Weights of a small transformer language model: learned positions, attention and MLP in parallel.
MLP neurons of a small language model. Each row is named by its layer, matrix (down: output weights) and neuron, and shows model dimensions 0-191. Each number is 500 + 40 x the weight over its row's rms, rounded and kept within 0 to 999. Numbers have three digits each.
A block is one neuron, or neurons of one layer that tend to fire together. After each block is what it responds to, as a language model described it from the Wikipedia text at the highest values.

L5.down43:520523504462506506447508467500525537493578570526522498437568512520485516492427534501494511483497580500488480424449558476512438491552558506514413506478449486451539499537489436528449445526448508515538495419470431485500490462556511572463511469464501468500492541554501497507560480426482540574418517520532568453483505467553611482507471503505480499518557490498520465455484527558422500562517566527537483505538494515493487541435504560505498445494508452505526506412521516551507524598467530417485539452469484477577449469507532476479457486432460483527480476559440506516568560540486515566
L5.down45:529562534510556466460431465582532525536488481500509496459548537509545527469492492544473518510501507487471492490449468525501523502472549530490549473518506420554448490491477601474476432535563505467498480558425548479458501429492465614547550557501569447424423520517510518491545556410477432540507504444534530491483594432479553469530511497455538512504415483444540527493476498544572500435400472433541422522526497504469427547514485493501528476535570530453499460497506512515522521470450450521506558491512521491506501598478480537505517522481455509560462487497552465509492524477509495475
L5.down126:550447491512526476420485555474580501439492500526526493507458422500502504488489559493618482564487506591467504542540522498581470472469562520451533490497541449517529529503518500584484504517546428483492456557545491467521520479494582550522446514530483535418442558441435517509485502441404441523526512454493462466508542454506451479486490452480516518519542508536474503573429491493413466588508493568511556524492455449414514448509480513503513594516440474490495498458462529527565492549537506470438483523466496524454502482482512516503548484433514506427508476553532458506457505554499487523
L5.down144:539562469477528484496534522478478451457430446490533498517450473531609497530515465544527564426470482570480487556455497448489491472417529527454485543508483477400485449465474468527500459511539509551526547585585507520493497545419422521462476497521540507514526457449502554490482504543461513495564434497480533502455503588459553584484532493500394531523571497504513521513428424516465484493511529584445541505359543498518466500515513511540521453458497471475514492482528536487494570416442478492465534520504514468495490455506497484473526490512546472458494554521554544533516520493528519527
L5.down227:491450501509467519523512471531519550440485445488563477455502559485479515502469492517445553553525482531500468543473472538563571521469450490477489536565475557477476400558510551517486487538489496452532464476504525505549436537553438439478496416537526501535615497458449500446448489460553482468502468563465409553521498529476515585553480494507482505499484442428481472562557452523478494518473555560499458517515457495478496476439583484506504535478433563499560538473520395567539522485538454505463468555436557433495468478445482540459499490535524529522443472495519562531563486476482492530
L5.down268:515512514529449582501466547477518495511548468499469491502486542529474463514474522578492590464506489532577492558418537563522480511508438508457411427525534481469443469517477477508507497469468573556522503491499517542446601523527498575534524534540542468537528443511471474544506484520539535546575495516514498483521456421487587517510449487491429520495589470478511539490424480421476540471493492464521505503580456493460561481433463539467500460504488471431567533473445482526472490506460447459511448538479439502484506488444555569450515488466484564471472474415480513510457524595470517535
L5.down287:440543442460537489495563592430544496519465540534489469472496512499446490589521475490463504455471465522456409529477507472566485472516534522529482545513557469451532480502484531455424526498508480490522547495479499538458502493425473577524409517469488523466557528520512494490520446511521479499492461527569560562541600542518542571464533424412498500501489520559471509515511416541461547531488493471534518510518523502546540468484446535458535593467484510524533570390531496461521518456531480464476517512499461394540492465560543489511543521449437486482488568496465457531539429478507477491
L5.down470:476492560514487604538497466474469514509506489493521605473498495543465551604463464480539425514527524483482479444527564441511535425423551490565571457505465524539478530514474510452522541540486491524585507521468507437503518534450498502529439502416486445543538391513538504468575490506505512482493530491451504482452594537487549461492445466444472531480537463537476518569458517515510458543512562507429481457479475463582475506485505504475475558488458583512469584484477508491501549528528517505492501461457502453546393482454528526526504472475543410555506478477502501479528521493462444501
Responds to: Word-piece after initial m

L5.down183:488457491508420503539467486488497499464524522503428521492501463538508455490480459412429586531544502441459445492592568423570466469459499488467514475514508505487424437529496472594528421521514620605557509543499548532462522462484499442524470443580446500501551500511477514511503553483436461534457491564519531507495490530500518424488485492518497508539556517534518532508437491513474487485476441544499486494483518529505532545509533498527557548428505451464462452480493455499459499522507501545499538472509547519549470497556468483551563491569524462421488544502522458523460598444458542463
L5.down386:569411486500526525497477478544493442458453512462449550618535485512438519450497452522521562477559543532458551517507538467502525511477553448465596450540522445486493549497520556463548526432513580478553483549480539518487492521476528531471484547482469563496455477447492468502505576491548469463481540488534426498458469532543511544468369440484483463487543488433499546503495481549537494506489485516493507482461576509426563491486430494523423513476452474563452532467507505509517485513511487505491501477465453402530546498409561495511598496486510544500521489493495493475551534491570544481
L5.down408:501588563515531533485546531543426409446506502494469453510547567453449518496525395472498505493468504525533484496440474499492529509485521518558447449604519479483513542489493618551499460473578568482522511466425503491499513518492520585460492506520462470418457446509560508554546590509544508527494522487358547482506514529522437506378545536480516512526453452507524564540472527485463517483549476496434504516523487468520528530487486479453528513506455464555512464477500499501475472458541428505469447483564457500542457452489516522484469462509459536474558471514509528536465541519511527496
L5.down411:477504445470489491458488514565503517514508437461478538514528515461510515534558485497507490488526435412515549508506545534531478433427535484482551569486484477488478445518527525497553512547488536494469489539464502487492480555437480453451525545542439457490460503438457511482479567414440516552462525527516590448450561518546464551544469481518525491475544504518458538450465474522495527533453593566507469408511490549471588432541520463543527512488502452510440492483635450475466522515437448507510542512479542549510573536492438541535447522484519456570455510524547486463468514469479579546
L5.down476:512548492501430460498487393423525545534450526406510477509480515523493522538520492514482509466471559465528499457506496555451500533507486452461468501454461503508528539454482526399464564521467521537564487528489540516456511566505538453508527499480512513433428556476426497494447499517464511479566571517515512566543477457511502462412493510429480498434500515499559562456434590492480509458503546529484509489522490482544416434495524509583492531509495584553434558478540547525475507514561534493546508477545481586506499501483521447501581474450480463496505504610468470480515491427550468502
L5.down541:504541562464528488483493544500470439494560492479527522556442474507502490539487486458498486490553573439516491470488475471464512516433466535565552444522559485500489532552545488452485507472460534529480428467486465449492586440491533527494578490496514488499469532503491514475505520547529548489475484571535519464477493528418485468495451484543528483509504502426485505502514443472496472536478524528482447444420472447543503553486445510466461584454516381507434415497461533510504491561498546531522547422568479558574571443496524528563507506453566506533566462522497506473536571399495555578
L5.down727:517513465475490532536541514534574496471522528551461515519492477476468490499555580486533502500434548544503509398465500536518495519522439426549543521512514520472523550511531531452519471489475552486509554466462491500509488444483481496534517450536521540529481478572412508435532489509520544614494536495486546428472522491478450499555454550418440493555510428482481555548491528513521595408487444471518450493420451404527432471485519505537519452495458528460500479504538554551491519556444540563451479529520511449536465482546423571477458483449552530501496473488451485495547488557518436460
L5.down729:494527454494486511519438516511491498544555501500445539499501441438484572453499498459498526516467534482531504443488521498555494523501544540493513500571484503471514497556546475486514542466501437454487514421548496559489530526544462420463423506503485585506528427517485456517612477530522483408629494467452462526427451488495611529513487428591470409514531455456549506501508537480505464477462569465498547462474499455515549500512509531447477439598475497524513505493486550493456458554532510450511480530469446484559518526475488563509486455455536452549445441538498485475514543532529531491
Responds to: Subject pronouns starting clauses

L3.down55:507547544502484495548485450462499506480508442522450477520559471482481497514588497513473481483484458486523536425500482471605529501571540446519437489389486489472510461502535486511426556501501417501497531523468472497542566486559505519496478423473398439453464459507572474474520469466530564551496592498462504480520470441538507539529585507423519470563602473511515525537406473495553479537520540501549476552522506507489499522477487470570462493515470422506495460509462478549511559565504561487556478544472556528450499471512542499471447500471535463461556473464421484474540495499466537525
Responds to: Word-final suffix pieces

L4.down8:572470485459478562466577488439424469518484539492508606537541519520515426477527496561561495453415524501477512496538515483453462513472470564448479474505470499503502468543557435476476438503483556499506523468576550580486463490466476575500555599519434504497513449531475541480510527475493562495519436465500471443561485483442583434494533559494561543507423578480561444469450488496483555507481541521540451494466455453592536464466499554454474485540499499481467519547511464485569469486523546469494522455471550458508521506504459587485495501465480510577496482470521499472521491542482454526
L4.down117:473453532533487461571464522552427552558600491538553466493574467445457498545505530550569441559493483539495537542508532450483574473474537577444497571493507489484516531547519514466501488491471409396501523505541460535493474561481480499486481476479503558498522529498544482495563507467490494515489531525430486521517506508447504421536469453512559523498465462504527421493562516492507392522459486490541486472469544521485467527553524502481519537482439423500483483449571442497492518402534436467526437498514548494469470455467491505531512537597438525496533440439500511457522563462438513496
L4.down122:513415473524444462531468505505541499493486529427445526454579541479489464518499557480434504501497517502510530498492480477525442500561482484553483467512511470491479519535435443580606499504493571529474509449469496508538468530423421471471493558480433484545464556548409517515558523426540573568481498550507476495458479442521466475510541497490481531481477519502486485564458467456494506496509605509527565500496527518472535469493456481534495489553547578547576558458505481470489518423435536558599518481505451527491566465500467477400449509495495480474477493519425521556445509521484530450
L4.down498:514487559499514593459466468550562504459475478494465547473527456446568514450569462510525461465524465531439429445492511490513441428497509458521536479461495570524505490551493487477597502502466472550462520513489566493537458539548534498498484543498545516469497528459488550524432469467472524492475574467521481453418492462495463505476501569514361457554472487541529526450475516517461474546527506510525476448530494448430504454555497502468487499473489510563490521552560488511467527519517513513473419494533506555579397526548479522526457505486527500593487411429550510569560501474558486489
L4.down515:506471488541536534452570557547537478507459542490486546510457492525491511507475522526529515536422473557456502446484435485573526443402485492479549506463486592501536516492516539451534430480533452538428463492532506527547492491489522512539502462471556458574541506467522536484518548447549419466438493452512491490448448525470518478566495537433509492530508389549571489466470486455517450515510501527447446562478513542387455460509535528565492512491539531502485544458431530514526449540528482508602419403478522494443503544496496478555532502499500509550493452475513516507547553507509465552
L4.down561:467461532462483510414454501474556480451454566487457507613487500500471465459534562490545528536483488515478443485471484530565486505483447541476548427575489455480510551492629524474567526489468572543444480609444502503404515468469461493518588507543464501532496430567485496491511549463557534506440523530479550484481450511509497486528472508478454537450505501559513531457474519503462439500497511516505520517463524496506613443520501553526456535456472517461525454442439522471609534470513470477519488467519479555504515497512452503503530517531465532540560469464457474479524461442537562494
L4.down661:492523527425553501471497558477463422507498441501496478509539519430495496544579523484571539486497463462421532530573461510604521489472516526467511475526538471520519530487485477473478488387469555517536485469496490494477537609445470441504505573416501504522537469506517454397505562533443487458530391494542521519503484507495486536553519496524498489519459527506544477522550470494492566556439490477467523485520492481510487496517468535487497561498484486489544473476499422412500529528471485507576502500525489545461500563459465598442498460528418572484543504527511517509525449488415595513
L4.down665:546548432569482482468471510522441526399536474493489458535518494492442480570454497510496537542523467551526506440476474579490446540544509535486503563412502552493534480553473465496466536511448567646546447514550571478551434463500502518523494557518518563414497506430492534483433523487528530494502514510527553533529524456543476472520471467495454493496546447467551433463534503473572470470496506518496414501506502520483558442456458388484446557503502481492479479510517471525546478553580491514486548472433529539499519506468504512509513496446473552445491465551496483518485512426544517444
Responds to: Mid-word continuation pieces

L3.down719:523516529570548624522422509573437507543587501499516534436499554479479519479568463519495494487477464471474477498536497552512528455490563506493531452536469481480490477554467464516509498430522507454479493499480460392457488490519512570502571514400448435517442527505436512478471428512410435480480519490489557526472533449483510560561549534548498499512574546492543543553466497526496449472533480483556429447538489480434493423451471496548501558488552503467498565451536535545514531489465518483563447489475448462454488462508537483502550547571534504495459512449453516497487464522534527484
Responds to: Word-initial "h" pieces

L4.down101:483445515559454525472588399474529426482470501456461498545429476444468522455431511464463516527523489522522471549519510489431605460565541459519487438545479477543532539575484440593525455556467507452509490513509514494443608491473456476460523520540521496480500545520512481483510493423507522522548505540487452551577510470486478484560474523523453470493516490462438565547461487536460489576513567510516531550489498461538539493480524380524577479479519468537520530553523552511511477487539511516481546442465504527450428479532471522556430540502478532506466521520465452456495524495440543472
L4.down104:469441492554469461506445504513535492527461522450477540472513485470524470524535502538474533513431465516424453500598489528524522541462488565534433546516569489501424508457501476527525508442524536458469499473471457432404496556496460470458516522551522441450451533537506522538539494487530463465503489471491545534550532491490511565547542549520498489497506519483546496497449467472561510482475438441521614555504463549438441439414495524469538487486519489520492454544421447524455520462590438413513513479497467451578488466545496550576552546532549520536465493587570491527490483517517500498
L4.down111:500515566438459499526511513454456569507493536562573440496471549529426563535478488554442540510456512463526420467512569530508523545455473531490497546504536420467485644517420499530482442481440596498482530454542478502427494518507455544454509468503498442524461505506508483485506557446489498453469517500460564490517552487526489466518514571544445522530433512505466479514537491492444491461434468511540451532466486582557530526445525544490524495537486427488517521475502527533475518489446491516552438551482496544616468495515463486523536444476448501479429515435511495544554490553536522502
L4.down114:506541506450588444558499418516525459485570450459468550495500510470441496521487494544461482440478523511482457435530526544481478482568505462521489507510463458531528498503498497567446554498509408497493491506485482509566559475524476469465525458476524426560540547477487538540563514478547447512463454560509536488445478451514514522552500572491502447486614469534472534590444509516506515501482530546543486448516495459494426553501532467435582436490496530477507493501491382530477432535521499433578486458550482500515569510500474468486462564497530478506509522613410481475524481480507528518
L4.down125:507493462486513490469566487456491470486436467497525496487494480508508380520531574511510454511487537488500536519522450427403544500533490464511468464453471528449548470540418528486465448478449554511473543489530524508492540503574459534501560495545462533431510528485497526533535460549471510543471542529486501476477434466451514585516584513524508533458552429414474550530495548439577523511540539566490478451545521448521547447460526457525526463519565463538539510420502556511514491514470502552531523539530448519579533515506475558474389518492440496526429473531451545554510528461495431485
L4.down339:506489476473492540524492461566518488576454466501525457474501535474565435600479486556551532534499555549471532541460509404470500570534527421453435497575453554564471506472569499426469502475457446443473518502525448560515531540503516554516558495430483500471514425503484505536515470581524557552541488501509518502513486450460522476466468433493478537556543493506490501524472467455477568430514523472537449470541523499510478509501431477462449537546483526528427527513495580469472481528533529514575451437540447433540510494522474476517449473457456498517482634460506496549495513495493455503
L4.down437:506482544464511438565469413520461521535471486542483439451462509572508463554481575431475522518449499517478576506550487453429503503399421482471501499569486467469506491438435509544494517474427566476495504478489493461488480534605608506514512491499497547490538457536559521470480508447476503511514463502528598534497524517570477543457499499474478522468488438485464476463489580541547503552519405483449504547497514499490451481447502496498527466475532544513485469510487506499508552460507548435545505487526455533526489515523513558547468439478433555504506549502430528532522532557595561430
L4.down468:485537481419434442544437483543484525488520530539519467503485444512451524464592494521503404555552478462408386526491469456484478527551477460577492493536587477506430587510472450501480468538449473594529489472459445550492501516489461523499471503507559493474501540512536568470555519471508561495473454456478556521517454519506462463511472507515513486543469474477460485479551470521567521416575533448492497511511521544409513558482561534448464461561536451483524517541454540529475459524468424481484541504526493461460444543561535545498524507542510530504490463532492514502553473565548471472
Responds to: Word-completing verb suffixes

L3.down755:482442484550502478478564458497498516456488402477538475480474522529491506629509513468493476445609475447515472491517508548511434424560521487469514479478505566469514501468520422479427457495425523425454494509602500532534469525490544559471512519505528529490466469560503482503488434508456501487545487517491498431522455538573540523470548478510441513522497535493484461526567506466493483505495565597536467463451561550515538524506458503444519530464397517465537542506511497454549512485516465461509554473528474457530510571515525508526523501568395553448449510543494445560555537468539493506
Responds to: Split words with h

L3.down369:514471517545483482565430502526533478516452531430455503461508552503582471488525493548526519525469482545461441507557481521477513417504537490449471565450484520458425409474521497475474482544452461538458522517531545547511439496502455474562503451487572566420550485507498547577529536489485484548452511464500506573430463435467564463494566506450523490458517502511454515521564575538507500521538481544482560621519536440480511410527531522480488514535549508536482485470489478528519459465511545389428507492525541490475536489505460454544524517464502508560445450544499534498529498555441462471
Responds to: Mid-word pieces after split starts

L4.down160:453490520453543524476546475486511487431430516470540511502535516496555563390493452451494488491545489589505518477479478449548529479509527495555573484473473492508481533555499575479505463547447475441469539518519498509420414522470574560472489464487606589479519528432523505508502462458512545507520469576457424435477479440516493552476449461391470475505472477511526438529483516489516528483537516528526512503519587551460525445542568516539431492496544451461575450573480500508522514508516511503554482473531520562507493425476510529551460549469454520446500547532486513486508418503479493494
L4.down166:480520478469502483477503411440533479513452520444519478486560515502557496530562476447448557406517495463468460522506494590520485521488521453491560405482556508508489538407540472554493454593536479511504562549590533533489448515557541475515535525496496511487507465509493434574530446435468514452523521526582534521497508600484519461564485496486481458450535532452485482517526414510471440451461527497476515493495499534550502451497470546512541499536546435500519487500592478559531483493439535445496482478474525492442515545560521521437588402446498481521464524516499500469440467482465494507
L4.down167:483485623447472515494462497490514495461488442493457499452457463491516518533567500520497473506483500525421363457515535522498455470537523453568534541526566559414461497509477570502550506439487477503446506545588514450456562523514577512474522541504486468537566505405530524463470485477438484462477464488529527498465516478528507591452540489466549527537515544475536524490455449394516534504545564512508528475499527467498481485491496493582553446470489505502466440555508568505474482462539513549497505447488417498493556413545482535528581509442528496488455508432499524480492538491494528502
L4.down174:457441516510478503459525478491447437495526504456482472524448498471475522507490545444544542487655572425505477539486509489476570522498496520462506478451528557565527460584501505514489501506547465451489456537511473530505582445565530467469437511435517505533498495491400583582496466505573452502566520558499516395502492531533507445559499526476538507431505531465458559504443498388480492469473470486513464532539532513541501431487490535512499503530530530499521528520452494561492465506468476499473503427549477452453457476473524509483525517532516538511512459472459638468498494529514476526
L4.down226:442542469485496592455514494483548392487453459497515514526514482436522444473539507319466536516489537506480515482519487539557552426466524458514475455503476516383537479463564483566519512483500461501431483520583502527506534463524486490493490413560414501494523513579514487496535505444535530471477596509525507516481485563492470488561505541522469446478524496478521531478471468513501483486445458516496526518482470470534483459525447503543532473448492510485474508563572495559503515569525535500458528446562537493533524452465473466538574476467571474473482486443552504487569546545525518528
L4.down264:460472521465478417468525500547530487480541466433498541543502496481475518469471451499458494516465573520499520527489469536510519459443502434438534579497495464581511509487510484459465530486523434459486498496594493467528450556480468537554480404407465502586507451422587474477495491560547500488543555519461450461490444461508543485465489541541523484529475561515466488474546526522478497522476512543457595471496548497482536492529491533566517532521541506532551427488434510538503556449458463483471492514531496474536491579434528528559496561561563468484437405493501558440495482532545515574
L4.down279:531489538510515515469408504476506524493506512541585458439471474426496421511562449461513483472551483483475450500531470395556503528498533473541547512505506578546429454472452525485505529453495501542516442463513554500477542528528478506465526452520490482520491505509467457519503535530536514556526494504520431542433441582554488542512467525546504480487552517586519516492498515445502467463488414477502544454573515424485426484507456554470408508621469537476515531458425520507495435525532495550528570530520511475484493413541507488460530481458498482516522436546442459549507492573547557488
L4.down397:479514496504541508444510468478471531499482531544474475536556533499507479492539512514398426498448571505488449522462495514556483500513545462538445470500469473473449458486427508498479524505529442527551537469519517518516485509483389453430540530497488474538454492509435481483478532473482566492467528532510507515567502523435512500458538495537408481484447586496518566500438476506547539484468538489469538474567485447539470569431422508535570528552457551528527527580530445585530508539517574566463458465471471556430527486500566414508466525502518527520423538465493560540437506523449549516
Responds to: Split-off "h" word pieces

L5.down35:491519484547462426498502512469448557430515511518533473453493487522445399442522514498590475532452505493517565478634587513482505491528573480502541551481525462503573557440465489501496552453489569471564536538491493558481444465532489483496573517553479531474509522502496413453576480401507473527505518515412472513448589498514484494424475543494546453470499553455482520473435531535490533526439472499538457501582496518527545501548516516459533474429513499447457538528477466604517475457504426511491527504471503474524521507466501484524526495469434452474528447499518488540489483478504522472
L5.down118:429547574455519440583502507486474515506539522530502464473435513437533419529505501504449498582444524540496476493534494499509528480520513369445487470530571494466475478496530490561496480492459509547481422556543483551395494511580486428501496481522479525503472542447496408545525521478552537470524514475535515485421572497514419535514416494483502538463506465436491528554436457509496505493575557528598524456465532505566477472511536524522467503484535504526496483467473484554537492470537583524519527496514483527599525465496475463505495463519479479462467476460538473497588508483548484442
L5.down135:495485531416457550506477544491529535519477541523552567481492562502483499483479515534537520486531498478537522473525476517560582500506504476506519484503567448607551478531437472461439452499527522485534495450506502573457525491497461494551494525484577590531468479510483419533535595462488458511498496486522532537480401405477482438484464475521507564513532502508438504497435480511499554471480452503457530483469488434500544419533486558500513552461508478561508488525526474514534377434493500458584507542526525455513461466511470453454421448451457556483583493529533522474462541550525458453
L5.down174:465559518514471555479467548564457416553540557428432499507502494515498474410470456476587549526503518568471499552528487533508502576493513531528464541484520399463551466504517594505434487607556450510475471430480609484445460467503510503492482539449497525479445483477515497550532500520549513535516474521422496475533523453593542512483500483519471553511485563491459478447479480545481428569507522501552454468419496489476420541464480507462545481531442514493463497528516459511485499506488525503537455511508522533466581449509487496574485488442561539492531481533443443502502454498552492499
L5.down307:492513463494565455531463508545498476501507470518531537468473578539470564489482500458525437502500505519500469475507462500509511524439508499456496536436538560456478551457470462507428547587481500502508423459569557509513524464553511464600566561512523515509527511487503504530479499517428496489534429536466581503503450477433496584438582465556525540478512416490510453512523510444512444485569535511500519516527448513445498527530458456394434555563550477468515524570446461568498504500523518473439508452472491567406514500553526500494441472475471425493485445533452500550544545492469504497
L5.down308:491473581464524422526548454530454462541467431522517510512489447559544481550521492475553457467439468473518491460548511542458501498536511540453522482482498525479498507493427556444451476559470446550465466546556518501497428485505470449535490456434454445453544464509519509477432510472514568613478538535536526529496404524484500457538536595543496579531527508502519557481511499439500518543614501506506485485453496456480524492537453462504516535463516403458510499548472532481437503529488441543537420496458625524478446489510511500536505523527446453491484515585498507480506535510544512507
L5.down724:573479525494451523523551534467507505518525520514475579531545572487428453484426507481513507493528505564587525470527525463553467572436547469507538600513507439419503488501502483504488453512493559443508501501486647514520443463504476447467511504477450476447533507470514488503497500430546526452474496451478550577473438471467476520496519522534508494504521575485458520545485554544490426495481551483590504505471478518442460499549506509481494532447488541499443450414543424470465539479457562468468502520569515440462497517496541465510424551498549479435529456513501500492426531474564507462
L5.down754:484491478519531537400470503515417452492439457573463479530504536491424527524507448547555525424533473494533477510508510560539599503523518449455524566465536507451531511477543477535500507442569475536446514493493517473463458513533507495560435493513489491579468530502557502488493554488536525492514468486569526564500477479510532514480400457480481488540567497478518481507545471566480471542517487552467505573425496528494468493458509412466552457542496500460454540458447454545527480505509469453510592465477469519421463518562544485512535459494453440493530495403481534472501615580502484522
Responds to: Verb inflection endings